Weights of a small GPT-style language model, trained from scratch on English Wikipedia.
Architecture: biases, tied embeddings.
Training: a variant of Muon for these matrices, 1096M tokens, 8362 steps.
MLP neurons of a small language model. Each row is named by its layer, matrix (down: output weights) and neuron, and shows model dimensions 426-639. Each number is 128 + 32 x the weight over its row's rms, rounded and kept within 0 to 255. Numbers have three digits each.
A block is one neuron, or neurons of one layer that tend to fire together. After each block is what it responds to, as a language model described it from the Wikipedia text at the highest values.

L7.down81:154148170163090096133143116156142126124151123108163162072088132122103155070109147109148109177122107119115113116155166129085141130123140128146140161099129129112191130085082135090126207152151157165150119098133160126075107121128112149100156150142113120153174138111103114146058117163164184104159172129172115186106081157126074166180125077090090115133146129113112151112048102108112156193104151153164167134079136128131138178068137165204166126157144104102168160167134114149139126139040104144128198192110124161114103160109083140166066150146123096124093186147177150137202114095070122118125124076146094110107072080179116126128156125141104159092106177108
L7.down427:148087120164081069200196109106208140140110159119143179128141112124127143130125146157142186087153140103138156113123120122040121084147183079175119118113141156187118055115101049143111088139100139130127154127144167125163097126150171188136140149152156109143140142064131067171161120130151114144102127110140133147079130126120113149143106155153121092116087068172174093077150106103188114112137158057114120128182139123092141097119140087112147115160122096124143114072090136072110098134158154103197107119072074183133123158120194091134172133022122124114156149146148108178147132159167159137111091125185084087152146126125161125092140096168114142147079124144
L7.down1229:125123146097141127136121100190087157116059142092142129139086108142196129157148164148106170112173173135129172129102110154077098148095069069096157106101166130147106146170119145127121151126157143136199155087104114156140119152107109109133201151125136142148108169064151081122082123103119131126100098107140125134101129176145109134085094145124124102122138089134106072149133093115110168148168188127211171068132127186070097091145083098120129090114143109123181101131144144111113118134085161170087110118187073149118101116141125147109112112128140116155126154099151133092082139147164168150137119136188148125171095091161089149059128111091136148143099097133
L7.down1269:127056138105140138145194089117146127141065118131127103159154168108149151051117140087128182153133096168119116158107147152128119136135114137113124117066135155133140130108112108096167223131083132101102166177117110146161099132106097094123082067111092123155169123104141128158146176094131139116144135105120099108168052068086119148179070166117155099099074140131150159129126101086092120149065092102064119165109167181161142195094110096121151093147146128130159138074121099106081176169096117135110148166100102104133125215163151144090123151074107133179055147121169093184144128129125089078144146142140165191111144063145117143122108099159165111106110074120
L7.down1387:095112078147147140119201133100160089149136172156145104091131088088143144180114118149101148150117105187126085100128104143151050109140107125146097157123120148155144108200203128142129130090151095108142139079148123157160140128142163079130119130083129148157134121136141126203161180067159156118157124159119152114128155120156097160099122161118127123149097076147155096124080135155124098163147041105107178141101109147102074135167123068158170149151155128103149088139190133156108163114165105145155076173084051091116123047100209114114123105101188183100117104123081086066118127138060152163136139134149144188105148121098141190155084128099109100098106142073
L7.down1607:122153131087147143100125088170101114148141159103156132186116115122116133098161056159117138156154120130121093114151109084143098106110134211098125102126172132095174174132084169104046127111119104163087096092141142151143109105182072163150160170168072196141092128105194093118103152085053145093123080077101154165106114168102064108139140121122169130131060092149128159109120080097139127165165122126086103116165149093070176159132122100181168151150122164109172123133108099105079146086096167112131133091176137149141172134181157161061102134088145147172098138133143110170083121142173149084088119073114159094165124137082095185166100110115052107143092157130
L7.down1649:128155137139146193154156184161163135132098160054136124082173113163143175207087128147098197126142120126058129157131051177176147065091107107138180165102148107151080153176104179062170148123103110119141106164105065147106145128131121167116084124048107141081125171091127129159127186175128149133143077110128106142119170143143113129124135116133142135110124126169131102114134169177186114227181083102088082127106155115150117115122149099078068086126106110182075105107136076134117094112017116135181144079082124122123189118125145141092114066122143135127135139165169092117157101091155112048078144142111130144126146117126093100170055093187097111105076176102
L7.down1932:105137119134092148083129104128129128166139108148128118104134105113043144115154101053118129139131150130174108103119083145114177057118146156171129174104135162126121088135156144167132067104160088164192108184174121143075109170157115110122108233122151086147131078119130169166106137100155123107112115074102196150094147110153094100172179118132163108159126158093151097120156101132143130140084051166156036118117108169116156104142150129160169119087167156110125155113150165137152160145141164086157101070149151100078089125132148138124106145121062166121133111192179161105152136095108133140102155153118180089103127175142149102085162163169110186149170128108
Description: Music-production words in song, album and soundtrack descriptions, like guitar, song, b-side, string, theme; some unrelated word-fragment cases too.

L8.down2047:123101116096141155130157123092154053160144152170113147103114076140130114155159135122136147099116173125163127141185120127126065142111107123106123163087136079075151082136115104138173118180140118130103143133134160135168185175115154104100130092144140129116068127114137107177170148151173105169169119163181110178155108110112057109126155142144124093111128149098101100094134101126133108129130167108133106103153113165156094165161110095135141159098110116095142144130153103114168112179103110109113139168164144126153106135090104134115104154134161141138123152166118132185111097105138165149085128106182124086103124126170148069146096105089121074109102143128
Description: Auxiliaries, copulas, negations and main verbs that open a clause's predicate after its subject or a modal, e.g. was, could be, not; weaker on title and name pieces.

L3.down84:121090082113109129138146149130159141178105170133111139113162122113144127148107170134151108105147144200110182065159100144165168104151141089136135106089176131131185155137120129084125187112143095121143127121093154182069157136135118206108099210187096077124111088137066106090135177137116139111151180136131149109132121187144098114131128096149138098116162106103160141152109164159154139138053116127168126073072168149122165117136163144131086106100093107159171094120119179124162164131101119103132077117107125112130113141090120108142139124103143164066124123172155112096107148203141158146118067132113141074135117074091137171126110067117164120094138135180
L3.down957:147123117062095092057124111151104133117107160071183132141177097072150157170069144144129153100114098144098172121115153086096149097159141067103167086148151122114144155159132121100177115145080061142095151133099140160197163093110147185171095113104146139109143094073158123149154142121109169169139070110127085203128111161134119114112119137107163079100111110069063091114083140093136178148080167165125155093070131152115058146088165159079104120093153126088152159135152132125183129163139104111114101125079130105102122127142118130089104144108177177123150152159158139150144148114145082049184101129176113124106099084119125058150149177139135151130104095115
L3.down1264:127159176114129153084138178127184087187124132123106095161124119176081090141144132102111073056107148186178092122093104116169083121125137183132135164056119143110152162148158118131145111121095148094151102121133177115129149142163158081098064142087180166088118099104147082076126125108143190085119139117156151128126150151042074135138119125114086170100117108129158041135111091108069134073134184172086102101130120102096143141102139138103061133098107133075145121160154148218159133128163159107202113167076123085157051144157130091094169077114096078117145088152160143138152158182104099103135174151175141122118150193139194108092140106131093104140170082065
L3.down1436:102093167073168101152178149089132128156113135156169068171131149163159140112137143193088115135129126177149116095101176111171142098141192150114114167128092112079106095128108161177105128107120182179069149139127153106131096208118168130067223097152129149130124114134126110148132113128115169116167124176131108159126114108161105129130084094158041162206157136058166116101155179071083158070106094146105117121159133139104126126152121153121133115074081150123154090167085191136173094081126106141110047160119101114122122121143137118102076159121087131182078141135125123159152099135099166135096137132042113122159183091144152155104102040144180088106118175149
L3.down1496:127111141116076091142202095090144133145148116127098160149117135155115109135149053163135059139095110150115081172159143087139126150086123092155129105102177168149149203158132104131130074099164096123155157104128136212129052091104185097131134183161133159152153131179113146114154102101140122162142095126169142047156201051100134106097183122159094088107075148156103122098106112100090088138143118137094117099060157159061144161174135106075131135115094119095118098133127159186144106131077127115152161173101118130115046141170076165096109206124099193141063158152102193144155147112145060172106139110121125109162111127120114072128139176091171144146140051100
L3.down1701:113197116120148123127185126150169108110160129143187142149153159182168105158091128146084087142109178165169102086105107148133130087138180148111116120091112076126132156191116128134141142053111075115059143115142096142094149099135082148161152122150126138188085122147119196153181136169092146147128072054081138093146152194206092170107124136126163111147181168172123134146113118136155136108071099162182163123170125192114141106134153141144146079085126095087129154160118080181099115076145111108109156165116112130134161185132160161099141102127172174155217190077089162135152095147166129079134125162107192131146136127064162123114146146103129121152165136146
L3.down1875:191071138062113118020213172175134137160177167177165146106167050134164147118073158127137133175158106142118129151083111113109107137145100166096167154117128155107101078129112175159136119141163109120131141073131124061108168123141085133153125112160097124112143138115185116182154077123112105078091165154127189167174147162151173168108164147125128109141140099086196123140111119092078102099132145064117146132153071084132132106163126155092097051157163072170125121182110114092098124215095113141153149117153136124113167138145105111145130144073140175124124133088125089160123145137114176073110130057111113155104154130139101155129128186122126099104131113106
L3.down1952:128109083044098117136060109113149095140151083092123172120181101151126135070080105069155144157079189119098083132131118123146162127116152159121027086102132144127107156177112128120093104139187128149110114121169104179188155095209157110117142125215097169075164101074096129131137193118094191159115120153135097156114127098086101186189102159050120100053132135233099144103132125070131160134156102209093178146102162113083148147138150134142071103088149108082094149064132102153142115148123175128112141183130133126072164169121141155154140090140087128129100076133134069070109097189126092109131163145153147086129082178162204123129123157122115095180150122093
Description: Auxiliaries and contractions right after a subject, mostly has/had/have (often before been) and 's, such as he's, it has, the group had.

L7.down42:174143126128072144070138148118134145101109167173114112147141138105114104140195116105109095129099096131120135114173106107175139126142151144086156122109100195086127146217118099117087131098089160087183153087110130119082116136129077065120135113146203115125140130123119150115107118093152151134179099171080133117119170093136106121130142174067113134123168136192132097213141160124132129101110119124172116080127114192144110102161129086147099149133146101129127163140155131145122093116118123142159132108133108114025096139150102189140107065102151153090171180111136155189185129176168119091114161102158130136115112122077139163091125160142162145141135141110
L7.down131:167102154137144088120141131120079142076140166129117163102119191128095115101126158151126093153127182143123140126095151159177200141157120136125114194105100172048123125072137090153171136134152081070113108166126088115066120160121176133138156102175128102165081150128175095090097146156106160105103094103133149135146073133089115130117145077189187151135176128138141127160133110125115105104157169144106129110109078178146131113094136142116109160134121117119133152122146125121134180172145124126094167105128069137171159083147121116153143155123153106114151134162146149158092152149097127060127154102086118125121148094144154176072072143099144069088178116121
L7.down201:139093162104141128102186090092143149043168093134112127139135103131094172169126133093138119107124105148132049143088105151141115163136105156142134126094130186077089179152086148139145159145188114109161181081113086112131126146121097098178077084124073120146107108121126161125161140124144093134136082123177153143145138128140099150165147128058177125165157167147128133173096175155137134098123134149113135126151065168192115136131147142132110184110121136108135162162133148065182110155102139191043102106145127170109107133045106142111099123056121133118127132061111096166120149153133186141087125058116207151135105083167179093120180124170158063098115086100
L7.down353:142110086083084093159098097097107076135139136138159123110126139075099128101103170134161144116134128187145112096126075152159084102118123134112022166130107152125150114160099131175148105126164164108152133078113132127123199100114134093133101132105104082123090176174094175135134137134144118148154140212124142106141149147141139181109071125131133148167098100078138144089100076093088149146104147115118157126156116111090098145198110104114164174140095087115172085128224119140150144158083110125191073184119156115135092178137121128174140107165163182171152111120125117101132135130193084164173110090109171133114163123113148100155117101155093122113076069098
L7.down1551:073081112088066104140097153134103143085129124149127114120093157070137104084108144129089080138069073166080121107105113091113146142176148156126101118117119133063132182178123135169180130115115157109123116154116096142121098148138133144197140108124080119146090170131148099154173088174126094146136125150128064113184097112176063119111154140135120200149109151137103120084167140133159135126174095177063106101157127133126169101106126103166183130086127085137103110165148086088123138147115135104118123050158162120123101127151165109083139111127124143135159125093088086112103134118125140155154108127123095125078136087115166053161145163133127120105101045153
L7.down1870:181101165074149084096121057177084099125128109108159131089117098082151119089114064080104173115130115129132088091135083145057165135135094166152111061166126096128136088159130137117130185188086127131088083144150142121141153096109066167115147133123107137138104098089124138169077125190082103108120155167143111092143154158107105128187151127181189125118077101108086084093074115115116141140129114156158134163100186114118184128183123102129155169124160087161114157133078151147124144077129118128071104175112072080094143146144098117062100158120209174150112129173099124144193130097110099117123155150153109142120167083086139139125167135117111134067131067082
L7.down2443:083070131149130109164137097120130173139102096129149107085140154142117108133142142109094098137138163148109086180177157147172139176182125147115168141105110138197126068095117116103152117196100088110137125088098087115092121155138081128182074138095185148071156169126140061107077109148136130148183127193085143111114136151154155118137096105196101149142079119128165052154106099150105152160100162122086149116166096168108102091088070133094094134171108081178092172176133071069130130140134135126066108131083203107155080091122101110145133079081138108178073140102089131143140160131100139118160169098134118042145105101085136136113150138103126082131164105108
L7.down2467:123167116128093110162138082084126065101192139100090172130138072121136137134194126159165149159125084077152126143080159092116110126070174098161122133095140128139141143138119102160136161102155157094110124143155080211120178167055125154082071115103107173084133131148183120125110164103159165123137165112097119130138133176107121134139085077117086077163143122070115122095136093097159137149160138125096154089120090120103055073158066056162130152114106118104091079113197132091097114120129095125099116148160133135135077154119131168097104069153044175125125143056149057099107167143150098184106122094087111139132113139178084112185131172168113098134119119143
Description: Commas, and, with, on, or a number linking parts of visual descriptions such as colors, heraldry, animal markings and artwork media ("blue and orange", "laid on card").

L8.down2276:129161129147166132171081077135114136150099066079136155076137192152137156123176164116112174108140155166148133104172123163137109129099131167106092195130162171119124141126135104081127118154133172142128125132084129201098092119093134086184175132126086124183134168128117102153109070167149140099115093113156143079085171155122179077133082119136138131069109098150135171090111141168121107148136112117121146161087125126133132178121066130118067105121087090131094111130139169178165132114150136100163177097126088158075102139147122126131124074128167153119024138097112137138177130105102109064102140136099130173098119123108190090185093162136143173125145116143
Description: Item numbers and leading table cells in album track listings and other wiki tables (the 1 in 1. "It's Mine", a leading |), plus scattered words in song and album prose.

L7.down227:112105149119202061120075110154201129156069166104150119133088110099152170122125096180056094075123181178151126128086089106129142105145123200087123108150131114104106142168080124127102129130165102121147146083146111186130162160165112109018109128121201192077058143089175039120152124142173110138125158141077188126118156122128140171160153106130110110104126141117074142123107163128065160145091164100095127096207101164162200104106166061195094089118164111141121168071128113130127126141160135167147086142073105136162148086164120172134083119100180124143155076105155187132157078086080094119096153147148158097110105100150129109090067050123154171120106083140
L7.down462:095101113098120174099121160124132104100087091135238124108075142153131121163162183116158167141147149148127093110176126078124156195136139174136116135137148109109157139141172116103125125109102173114092118143139133099136142214129117161096127139119108167154143066150130148114150126133136116125088107087170068165152059118157122151123121176126100084077128129103122101140199113188089097095107121096105117095114141171175126128162037126128147063131138149117134111150170087131126193169197163102082121142153111094147105117137108165108080052150144103111138103162122079108121142087158084137103113079117155140132142168101145131143109147146129168124123152146
L7.down825:119061167143155092120100151134151164103107127098125133168097116096111130098143170121167105128108106189074125129150155130159098112052083148141127064156141113184087137122120134131122140122075136090115156092088119092136159105102102076164125136162128104138080116134131097122136142135107035102077142169080156078129106127159173092147153130139103154130094149155112161078078125102188142197110151092099118139103091161188095166123128157176161097147078098127128086176070140145147109146138112146120122170165194115134107078116144155178123099133122119155149146083155185083105113143147185129155132118129105158153129111116170163095167130121110162158154151139
L7.down911:149128086137150120129185166140167134187123123146119176154110067085116134136163135139111077148143073075110127130165139116117152113114144195183107120111104057155108154161120110158080100117070097139129161148086106141095114110111087119101119156157129192137164146085092061168080160098142129076131106159144152080083117120108116141134143030159118080090140171116168118154099035070051080110133145117112140064139127109064166158112118089128106092074155149121118122153109155139137125107122181119156116115179070113124140124133095129134148175126073117145113123081150160097101168141167155122095122117114127138097123118174066130123156124159152107117181093124
L7.down963:182103079135148113122155059117126148168125143102125122148125123113088155104121121186071107072118086114114124072122137116125120100116100120110126143156189151151073130122118142129139120086123100149116185085119148173136161131127085109066092160156096133137121139157149111166129137158059139138163087103107168143159143077127082101121135134105133149153111140112083139141131075140150111137124131148168065106112164186093109138170138136140104138093139136132107061107167131139121198144140117111214158130135139069093149108144141164126089143198129143108082176137114185120117134117147123132108142108133084106158151182138113147183147169205120107122054120131
L7.down1455:153071080144122170182084085142119156115093169165189157200113062143161079099144102158107113078106079136132134164131072156132105116127180127156104110171170072109146138124134144096103158125137119048145152116139155103140127151117156151134151101118106090143066181107091110146199089129162151083131116159134066110094142124149156078129050114121112129143182094164114109124114090094060099105153164205106093132147086105097111084138116124078052145122150099121126146122126078104092155106201170128128150146097168152172121126149104103090086119139148092130139108108191142107038102154108139155162159177185067054106114137141145121048130140133118193169118117156
L7.down1753:096187125152138122114149101071165117145089121162042122126088099109154125133139106120148132109051133099191123134126103133053137107115127113124127170148106109096103188144075122132104085093171089172121141171154110117059100126073119122097133092097129102149129134033097158090096126104187182136122117105141146225120107124076190120135094175111141070142160065123119096083157130133098138118150104136144188155091147139186097169083056126145173123135135149138145129145148121094107099195107107091127176115091126152145068108102125138169137128111147143110155097094112136152174168059109091141133160128102109156159104109139137126069138135207147136093118082148
L7.down1897:135151127163131084155094150109092180150085134110108179148103162135141118133173142099173105126152198157148151116101116113203117162137159158111157153108086166082111176140033136157115112147150130132103128133120109116101129124150139171134103073113111098188145112103132122086171087160141153137135130140124111093081171172135120166115146158130110115160145133141125110171108116115110114119136112117134155081083102163188138113151139189138103145146102120159129067155159177068148127081131148117198055082175076146156112147119078125130115118083124167116134116140176134130139145135175157174185118084067129116124107119119137096131152082132098059129112181099
Description: Copular verbs and contractions right after a subject, strongest on 's in quoted It's, also 't, not, is, was, are, be.

L3.down669:156169167149144136161154157081142091096141129043145131147104183150116127056086102151128135110163133106121124099157106118116064069112052027124132137062174110103160087081098121134100095093127172085122118140170090093119120117192143146158119205147085136081103126037092103146122201144161146075136045082161169168113109154162160052095146132178163163160089121104058175088161129151147155132134190102140110107173135194132116183155150093118118153131091092072045092100151123109150120111149124182139166087130142167134108108094151189126150137103167175151119102108115065117132111108152168154129117148115122137165152155126094108132125146105177133161173117122
L3.down984:159075184139110076157148123118099167116147107090082065095099094131061153094138091162104133133058148086187185174189150118127137102114101134174160095135139080082091151098097122160129102080100105056144092165150115108165088057085112120120135162067130140058140064168080151112180112103136157069119077132151126115130112165090128101093149110110074156118199123113090134102137120199127105162101160076147150183157164142122102147136156132143085151131085103167097102121151113102122127138134158154179141122134175164125119141131129094153124113161116172168048167121117122106126145078124127108157111115133186147094158148173162095088084108113094136097101098134
L3.down1037:190085132106200119162143113106183080107089124112159128176204166119123114159157052146116077104102121090186098153139095124155141071132159139102124157163095067112180184069108141095126108064137105090109098149120046153110095068198123106109141147151168174123161123099187157161123119203129097125120101144141151141152088112072136115153136083123103145075084122140120136091113153150089117139114139144115136096134090156108150145141130139181173126151077141104098125111119155166129143071091161067189153110132117122140160167075130154108110141130112127136112071117135172133094130119131123173157113080190123133114116134149129096167128060117102075108140068189
L3.down1286:133111130131090115161173147126160145103121103142117113150095135089103114089125108059085149130138115171140105159098087133143149170121126182158116215165163179153160143128073144150166116088208134158133185165096133077033091163149074060175146223145198133097152085154159136095161143173128051069190184096099105096135134139112108176087160188183144086110134128101098116078103151167140102135150089151083134152175126171145156143095127090142153154108095128137187087105148106126074131099125064141137168122111121101101128167160196087100130138209119068137191140130123188107108136152168134144151135141102192125143164139133133101142129115151170129101119192124
L3.down1549:151090097104193119152106104125187139157137130172051117134144125161195182137130161184141081134136164188102175172132156104119110068111121098152105161086064084142149174113179121106133125143157139107108108182123064107150152131136119121137098115157186125049086109122161147171159141167181171134114160159115162079109105144154140146185124152140123124081117097110133086152068106147148151138141160109180107135125199123138204149141151093163090166142083118114084124155154106155061120131104100116135183133121067081119097174113119143105177153089067182121077104138081087132162152166129170112212127122159123227130197112123133136148107073127095061118193128146
L3.down1805:130089106120132191141083129078178132186064182147163137109125136094095088148121123133133146141136116109128098126197109119105133105133132163046171122127089193218177142107095133117212136103165121132086060127149097086128153128090157090087168111118113149129116150097123159140163140118099165091134109146131128100126100138123174100154146089084110094082074117108123136100142159129111093149129136139087100150137111137124138126127113112102136148117072144193124160173129123118140107139158098121156089159129145108091072088120139130137071067221130123089097116158106131104125155133121137136179124145178138173182103130149104100099108150150110169133110170163
L3.down2097:134135165124149124103074080099099116138112163136090099162107153191159124145167109134163116140105198130139108126083155130151173119121146155055128171107132168157136105089171135111129207102166126136103123095154163141122149128112124101130127149173128175053171142183129121159108101149143145213153091124103113136098109186107079109136143095174080115130083139129115182117158119184178135072139150152136125118116156118112147122121172124103080174128090159074052123138090141116147191216140179133082143118200155134169164122113172100096131126190137160131088117118148127088155187146124172162125119116131163110152124219192121180129050122162204116179081127148
L3.down2539:201072113166111134142140090090185107092148098109108107130144196124203129169149067127149082174123130137094091124124153134158100071139157079155128139121141164106140176106073172124134175075110191063084031124164041179117085134088144134118129130166111168213151156161130108063041120128099173140127124166163133107143108147131153062082141094129091113078157099109179168188136099099128130150180116143136124163166086108150132174166099102146181108191095137086095171170103136158125113128086155136151132122059164153149099087187136124104059136097147130188121074115118077083131088110097135101131118066125146081117140125117128170140162115119167136081100122116
Description: Tokens right after a unit in measurements or dimensions, e.g. the space in "6 ft 5 in", or diameter, long; weaker: descriptive head nouns like gable, plan.